{"lr": 0.0116, "weight_decay": 0.037, "decay_shape": "linear", "batch_tokens": 65536}
MLP neurons of a small language model. Each row is named by its layer, matrix (down: output weights) and neuron, and shows model dimensions 0-159. Each number is 500 + 25 x the weight over its row's rms, rounded and kept within 0 to 999. Numbers have three digits each.
A block is one neuron, or neurons of one layer that tend to fire together. After each block is what it responds to, as a language model described it from the Wikipedia text at the highest values.

L2.down90:544549498497526511494515490513511465506512506504507461467486445460510523500525501488508495501503514530500505527487498500479472458444518543489485495501514552482491480474496490513465474476512548491504498481469495467481537522480495463513520490486540499482483462457454462521521512515552503475480537544501504483559532521516476457536539497470476466493466487514531543528550466517505513484506473510517522522529485464497550487558528465459491519489535532477504480505481510444523491479470519
L2.down352:503502505521538531460520484520538473495511448524492508505500470528476543494463472533503529463550530514486499529483521497455476523469521486454520507493488517520467525499513504528462517453513512492480471494457493477476503511529534491550499484504515557450519483481498524515491479489565525522530487474523505500513454487465492531467497445531455536503512484536486490476488487468471481492460521478490451507504498493526475487529443508505512500542508477495515512523519528499517472500531500
L2.down474:509483515487509539502520498492554484485518483495538505494519512497497486531511491471493533480474542503499492522498467516539488515530498497483512518496499504502478546508516487505502511496521523538532487485497523525488516506491451489518450507479522532514431528540520487481457471494547484500513473540477492506468500497502482514510473489508508509527509501497520458500449501531531493479509510517505472500520511508466482475498513473521450463488506449521437484464475501499499497510495533
L2.down483:550513478505531481482509504485499549516501501490490544471480488527523487482494524498533491466476529492486514506524535464501511485483557509503495473533512494479522490496493518511518536481535527497481458506487471505482468461481512474499489505524514504481482512500463472448500493498499512508496466458507474448536470504510510482497487472479497486471500476475500465512480496502496498519476470477467478536545449501447505490486501450473486479505529486504488453503536503558549497527480532
L2.down603:521520471504532486537475459482499468530475480484533454475476486518500477506463514473533529515448451506493483461515541489495499493483488470480522541542466522470474491503504483516498503544520489512485499485471477539530499518490505498490494485482535542512508493543497531479491502505474539491506479494473518492529471524515465525498523487540540558525496475507480498536502516490514467494516498486536463529538491549494497487460476514505494542475490487458511502451480539467496493505532481
L2.down709:524499525471539487541467521492485493526498481544528534494493465498523441503511512476463515479494476467491517508473491510460516495511517488480536511537454486484513503538503521527531490459510492532479504486505525500467508501514517488489505540514506505525499480473523486510465471518495507522484509457480493469524485456503498478462539514465522482470457486516516510457492534495490521477439503480528490501516497516547516477505481475511462467486523515453473473506490533501502507506493529
L2.down745:532522509466527503521505526445491535493502526487489503467521505486457518529503507460452502478475541481524540513487525488503519516465511502467468482437492551520473508486463505508514538527502460549499535479510482508567488477483491514499475500485533490485478497466504501521526513483544528439511538485528475468524458525509543525493538501509524488474540536509434435532508486522506513499541532482504505482481473474501519527523527558488516506480486512536476495442493514481474525502548506
L2.down874:503512517550495504515489535491553490522537520527461471524479495500482489509502509513480548497447511489483470494512498563481491484495459488498499500505505518497474514513456494533506553474488480527473520508479449518471505502495488518512481500544498522475498497486479499501528483470524482482535500474499537461516463489482500548484478446558519506469510533491482489535456515519530509432499527538557509495503488495500504456486505465514548490494516503442481523457475537491468494461521507
L2.down883:511497510520555468515519503539521472517515508457509485490483482519537513496530467517509489493476459496487534502483527487534532535525418456495520520490488496510500535503456521523512479495483508497462484495492464510497506534540568503532505481512489492482507552540498501486492488497507528485505519486492533484514487526513508520508493479529501473509499513513468502501515501470480464531481469525497514478435504516487519518509460501468517477491494491490512518568487518517507498462466529
L2.down890:527521535455534542479509480467489527497448525503499519539498476514513490474542518520493485510520539502465492492500482489509511508493548537525490562518547512504538495482431507485524495550551486502529509527492523479497489441509494495459522496448481534499459507517458521487468496480523515531510517505537486523533515502496454509502528507493486523485534498508524515565530500522516537483495511484480476506530541522497487482473509447502458504563464535520514506494495518482506497505508514
L2.down927:523523517503524494506533454486469518511504528516470451490492495551472474490525486533496468516548513454484437539530515525519497504535497494525525515499491497497513472483476475526488513509472468507473556471498527531515526495481457517499534504452491512530503510523519458495538515504502473519488529508517517510516491486522538477468453485480483502478526485470464521521474563503517506507507530541459480470484504479518488502517511515489480503477449534492501491503476467502520496481481503
L2.down1105:535545507487459507514507508536483499488540551491553473478522475477500482474506519472472461477441471489468485478511531524524476532491490486496530479482532470527491490520463454450494469466495476506497462512477519500529439508538522507536501506498489536490530489498470479511520472508530508514504520501522491493520489534505505481488510504557531515479500463482527482545488541466487543509507533459482539493508509487557492516544536491509457509481494556488495523487515468511531500496533525
L2.down1130:518517522495458494490499523457474474522534491545453455532517488503545497522487487498549488517479495538504458494514463491499491488507510517480494499459496515490521490450518503517501552488477487520507522523451507499527465534502518458464518542529479493532510471502451466506508513467519481476533492521522557476476522515480513544515492483518470514547481495487482487489501446492504516468495519478486538507516496533478512470548498544504512484508498527470489528456466469502524541510517515
L2.down1170:511518495523519443481483485502507506445534504480536484484510494516487473535458527548492478498487515514480526506468459466471522507532525533477494533476533513495481552470523491504464534476515465504489485512556490497482482508523507457528501495477484470502484410503507510457508515463536482491487503535490528508518488547500518518459521483474492500509450503511493523504520488475518477522502468469516489492519474510519551515514502516507469543512488494493476502521526513470513540509506514
L2.down1217:477514479519547471534543523520491519480545458523484502469493491510512513522510466509471524531497527470521496500533462511529507479519493533501540542474511542505491506475498447504454543442511524538491521502515506468531503530510515491489523483485431512495516469447484515470517508482493540496485469514476500472490498499503494528472512494479508523517537500457474533526484530506482490494481457536500483531494482446499497496531518472544542484477475540493498456496476500506476493495502503
L2.down1278:521504517502530498535515523489503505492461471519527497498483529511521469538495487512530490509504488543527469512489493478510462531516515521488453460504491524505526481536488548503467472494535524587487482511500443501524458496499462505508526497489490486460496533507509542502554519486485517525513497471460489503534519509532522484506509506492474485536507513483492509512514525479505497538509482462462486495481473497485542500486501483487482495538488528476468527477562480536506511513511495
Website fields and quantities. Fires most on "- Website:" (often with "www.") lines in infobox-style lists, and also on quantity tokens like $, million, % and km, empty table cells, and "until".

L8.down160:541495508497466495436483515509505487532489464519529528488503514496455518497489468517519481494531515538490521519527524493516486499549479531446504487514499475494508491511549479529514503471538481480491550475515498473472462464477505478507473507466520558487526504520478504468490528479453488491524477543481502484495515507483518498504524507483537497561508468449454502464468490534497526513534558484477471501528475489454472495505519538474484536547517473488479524496494491499523479523492572
Word-fragments and number continuations. Tokens that need a following continuation: split word starts like " t" (tours, tide, trawlers) or " sh"; also separators, decimals, and "approximately" before digits in prices.

L8.down235:510503495505491470499499498532476497536516464499496507488533485492469500517478507486505516525481471520509528486476473538491479506490495502524557506505525486535523460429504472506458498534487468532480480483502490529496463471484509577519529500494502514495560491497474510500498439543509483514507482512467513486519561533458473515508470486510440533489489514506524548512500519506504524519505542502491504460485519474500493505536535495499515470514457495459488529490498472512467519460505497
Line-ending markup tokens. Closing markup tokens right before a line break, chiefly the |---|---| table separator row under a header, the final | of table rows, and closing == of section headings.

L2.down13:503470441529449494494469500535502511495512522486511479490484484525476461487548546460563492482503509487512472504513483506530479544470510511540540513459498538472492508510523496517472529484484525497462541504522482500535510499499499519544526502521500509525519514520453451496426486492530517522474510493519504512508549540522483516474496484492475488481498562503523477472483528500477473483529539503496537490454522458511482464518498522467489513503488472544495524507495499485473504491486515
L2.down28:507520482541505487533448469475516515513523487458496461468548507545469474490528491540478479497444466473524508457486469512503461482485499505494497499475483471529460515489499500471527463533517548508541486517521552493502490492504474523478494546533492563522493502496516536483494477481501523517488525499548481518509514464514534518449515467531497529465517494512526497473490502515502519482494496558474524516510526455547508488533538489530456522507466469528493529448495503473498475509483517
L2.down48:529489500464495502529503555489477522478515550503484499502514489522532481542525475543507476549533522515492494456474500446530499511495505533496532521490536504477502486529488525497438524513536509513483502490481526455497500508499467495528493483494482520498477515503540495497531509527494508492518484475498533449498501538503470544505481480494493484508517533488460455517484463527476524520500498497478483483516515496507465498539512492532515531501439497515496490518481476446522485518503520
L2.down170:470487521466548503502519476487499477488515531495500491493474497541561487486476509455466515476514535480519554491508504496493492505489513484459500536526468506448454516496540567512498493498478523456495484511442474527519494522496502467498513533493512512503502478478499492445503515511498476500492481517479505471523476528497489507507525485495476541520494481515507490500527486480541540512550500494478455480459526510462486529566468498501464474546462504448536534488512499474498451472485526
L2.down383:486502492477503497505491492503521518513533479485513517516553515484476434488443511456501504497499515512509467485493485483487507493515502487498486539498516488543460468512515541486444498515491534442515478484529503489510504538479504496470463525453462502506500516499530446501524501519498500479499547492527493494510567428503504516491522455540513479521489509507503481465476494487517516468507484551506517477510488523464521478516499526513515458532511481521495516458498497499496501517488516
L2.down410:508512461529447507484468523507498522517517511498437540479543496557469543497510529522504494502503460489490483471537528473504488470453509526483459538456494471512514517508493501542477529498477480482524480527506525484490504527480536553500495479528497508478490502501506473489527486433465484516499476510534482438440470514495487523483530505520471525484475532525502522466499523485486501538494498516466563508478487465508506500472536520518512503485490492512535451505469548489457542505494554
L2.down420:496505483510526499506517505495517505527507501479475473482511506509446496498539457467516535483468479499511494547501500540491500504464527516486476485498508511506494501522512533522495513530484546483452517445503487449539494470535484528528465477503520480520478521507444489514523528488508494507504492486482493464512482528496546482460503535477486475528484450519492481563512523525492497545524524465503508515520472523461485463499537497506481469559554537471474488514510512474488481549495482
L2.down423:460534500516531509503445467468481484527508539497500509480484528473483521500525516477473545495538526510504453539489509500488531493512525522505493522471490493502476507513479485493479508538520581524487506504489506506545485487540466469529524492484530481522513513511508483458509518515516482505504524519531483507493500514489501513494489483524470513511488575506510513514500455550497548479474498518450481523487493470515458479500471513495504483489457529536507505494468487475505496501466476
L2.down451:529525553498502530512503473509475519486540508552504455547501472518497494519489486443528538466488529501474526489504505469460465461504503516474512520466544529502515493527480509482514528471520528499472518461464498542472527453493529485456500445459469521520520507476476514506502471517503504491500477500508479472486480527515469550511484508467498456501449491517456553484518497481515505493533497496478518497448504493480495539494516519520518474489490488489561471515487482506494467517528481
L2.down461:500501444512525499512479462516549520490479500514481501537578510504518500471485479495461496486519479480509506515473479514528499542509463518498508557468500496523520488523520499543508517463493473514526459499478512472535510478463481528512515507510517548519540491445514497515531474442523476499492479510534507479532488522496529514515471529502510519491530498509513503526477531523485517462491510502505555504500495547499503536491472538519495521492535532499492465493491482490534523499515506
L2.down631:513512484480492502469522484490468495459553525505494511510543470502511499458522548459540475518516552480495503516476490467519538494531512478498512537465501537444456471496494462467550501555475539479474520481484482483522500526468492515455493458475468534516501512489492521470541514521506491511503512521499494516478534532486462521497495457502529524536525547522485577474494505529463519468485547511471495478490481486519456493498510474501503493467480498537521503538507499481526471485499510
L2.down675:481495431529540483476486502512497487497475483510491507492489519507505544477559511514534484509508495483530491517469504466458478492500474508509474494448487479497480463527507519518449524512488476506516426477498498503526497462532476480525460495502481489469539505482484520533483526512527506496528473538521470499470511506548487529477517458476480490513506479504506516480512527469519551480512481498531481475488500526499495488510535556480507487522474492538477501521524519509484514505514479
L2.down815:478533502518523516508523529554471517505530490491508536488453500467524508489483487465494454488487544519485508460524521475503498498502479505501483528506493522500524502525486554502477504495521491475537536481516554498486472496500474485450509520509542517539528535475530452498526542487529448529478459513534491495515511456478485462522442455517476501460517494485513445474541510490472495488504528510514528525538532521493475510477500507485517517470493447472481529490474508469469506463510512
L2.down860:512500552522479476525514506465544534446556528501535491507485509517480508513491533543548488485492506503522487485491483537507511518489459574513524508481481474493469508560496510496531501519502523511546489484524506435457522544482514523515496519500472518483480482539507497487500501481493462497488499480529465484519499459499532465490517451516503479522455514512512488489529516495507514487507518507434500487516492543509487484496512496536476529534492456523501507468495477512496482475536512
L2.down999:511525518486505527445466485483490519517495529504501508495520516501501475507496569505469506492468462488480496510541522506506522522490507503475492513477540479508505480504518506491498526478499482513477514525589537523507460507492469559487485461489508526520512489500461513511487508490498460484468513458509484484521546507511574484514541531448482521482516506520533514466523479431523540459480508520495511530494464502489477494534522492521535504494521462459510532526506431492522528472513492
L2.down1194:523467518505530471471472526505489497513500511493474496516535479473479514468498502501511484560483523487474537470500482506528487491494537502473547468503496486544467543499499506590545496501547494485495500534487510496483510521499515525498507516499495467539519526491523527507494503505477483516530499510468494487491474534502497532496490519485472524506481509531504461523508516508503501497485499456514544503482500521482505504482533508571526521519514463492497472478461507523458463490498453
Verbs after "to"/modals. Base-form verbs right after infinitival to, modals, or subordinators, before their object, such as used to treat, would sell, able to provide.

L5.down131:526492490508438526485450545525493482525488513541501496516496545477473475525474442523488511511506523469523505469428522484497483563541518506502501467501510484501481493493494545518479547501488469503472512566458525513484515474481540473515520501527496533481492538464467490518489501480456483490541488437495512480533427495550499498555488509455526546496468447493485502518504483494493485540468527485493516506484468519466492467501505501494486500488494476480513506505491505485519516476497508
L5.down342:466525503539499503505509511529532537459543492508424494461489525523516550505510489541495490484451515488480491540478502467445495540515505501551519509517518509509498496524516484477479513501511488512483531483486477487497487507523504515456503482553510524483521453493495497499565550499529522464504530528505500444481479510483489543446534505494494499507481496554515500467536495494491500511459476492473475524505484480513546544473518496474504519476527503506516454499509464492500548536527517
L5.down1033:482457464514449556478479518500507492539505496486470486490441476516494483520480514503506447509517542483528474489521501493511523497513534492520500496542437504463540485486504457519545498514497500531470530483488471503485450496498532470505492560521521490545536509497486525507470506497512444482483523539504499491468499472528478522525529508506494473485515477506479490493452460504490509526477462565519520531488493497490510497497490462479511496474484512489512493483523471496505512506499490
L5.down1093:499493483522495506491471464504505507501552526507485460505496515499470494526523452516518475486489517574489498460487486514529486489509540489485543495501491506550521493525511511536493479489484446528458520502490485487505486454454536490495501483496527511479523528463521483507504481487483510469507513480507520475527494464494530508498507533560496472521518485518470523503510500512478494479465467449479477510499482530583510507536505533445472471503510445458557522522504508512550502478495543
Quantity-to-noun links. Tokens joining a quantity or amount word to what it measures, such as "of (the)" after some, most, thousands, majority, cost, and units after numbers: billion, 000, in.

L8.down979:518472491502568506492512456510491496468560520528499492493512529498518547482462518482517497566443526498492484485484497520526472529507510523475525498506520542477528520517477502508467528455518500461480480479530509498533483513507470555451494472483510473519539534524505519519506511511450463504464522482452476512520506522504488507505483491450475459484472508511555542485477500484452512526510515478476457492501578492474484486468562531525510471502508475480568464526483491465511470482553524
Object-taking predicate heads. Verbs, verb endings and prepositions that need an object right after, such as under, kills, accompanied, working for, usually followed by the/him/his.

L5.down473:480492455501466476464527504478496506550456529472508543500508495472508474467511487520530560507513525469497517470501507496512514495521502485501526481438472505515485437449503477513504510471519487464460541488486523434539447508473486512506519466492482472487502513556484511450520510484498499524516532509489496485499471520530527446527485467536511483494505503520507514531486504501500519503487534497485490467504491480532485519469518518476500490508485478506502485506492447489503529479493495
L5.down640:500482475477490463491488485479501503489506524498461488491532498534529541530506503498521530529476538503513451510445550486507499478521532476488510483484473485495536512477495500502525484526512501515500533516469537504488504438494531479455473506511489488496515485534499488487488528497471474497518493515496539480522512508492485525506496469545499535516458505563524516496485494473491536517520481476489516471533473501468486472469501519518539526412448562503515459522510476505495461464523490
L5.down845:492483530498515504483527486507470486560481505492486502490519500503500530512487521504534535518523471474492511489479455486491453477477503499499547484496487520505481492504528533522507473470480526497497463489505467495526462472474465480451489480487526475511490499467510507509520461528515529551521490497474498490539497488497525492504537485519497495548502523514504542528511489508510484540483485504463495515502478478491464485558542487489467499517466495480481479517496511506507506508550508
L5.down951:501475473518501516519520446541497516552484519469493524510524532522573481523517501494501522463529494487516538514471459517534488506512507548493508559493550532494495541493518505528518465483530452480479475458460527505535454486473470539518502477489456481518484490519506527533491466481497528494524507472490468518493496470509509524517496487479504476494493491531504490477525536497488532509497467505505454510521455488492508522489503539467509547502485540485517488505533536501510490477498520
Wiki markup structure. Markdown table separator rows such as |---|---| under a header row, plus the closing == or === of Wikipedia section headings like ==History==.

L5.down6:503536532533503463498535494461479474542523496527464483492461499505495538504496524489503462532513497496508487499505547497483518471490483493482533501495507529520479493494485495567472498529489513508506452507534519479548510471466482481532526481513446490497480528466503518484491465526506493513493506478511505485483423561570511512503500476482506508509496497492503477471491537492549553450484477515501509494524543502562498485451462505502453521473524490470496478503510576507482502492520498
L5.down194:502491530523496485543492493444482482459524505469510492450464512500495492516505475564519498470498471486517455480494531496556519509473498510507506499546516501515524555516534488532494533503479507478487553474511522516471488496498501487507525493496541511500501450515522488493489481449517496470477536519518491478434498474455516489495501434489517509498509490533500438487528476452524505487496492489452510499462529455502500527443508484531459498509478462533506488432521491488486508497497490
L5.down1221:489501529527496475532488530498505492458497470500533512498509487483463458530473508491481443485492472492487470482511510485487494466488466514470478507455508507488521524512537482512459474466490502527525527475474489458494530497499456564506513493487466507486531453505541504487468489485488468537504505501489483494516496512530490546468516533502428469509505487516538487535526517469491537510473501531518432485458480462483523456492531472472534501516506488515465557492497503515460460474479478
L5.down1257:523485524508452489515511518469512504504510471484469495503462506451531511494529490530508543471482487481552491482509517541500506505455537512487470505464533503508497483519477507470458489534488545458509539484478499487493479502522507533497492531471508514479510499505490520514503483461519489512527512436540471493517508489493503463533511489482542504473490457453517483474505536520504542448516498515537467499463476537536474491498513536454523478496549489479472516482546490466519510504504464
Transitive main verbs. Main verbs right after a subject, modal, auxiliary or "to", usually in narrative or expository prose, such as seek, sought, acquired, put, join, choose.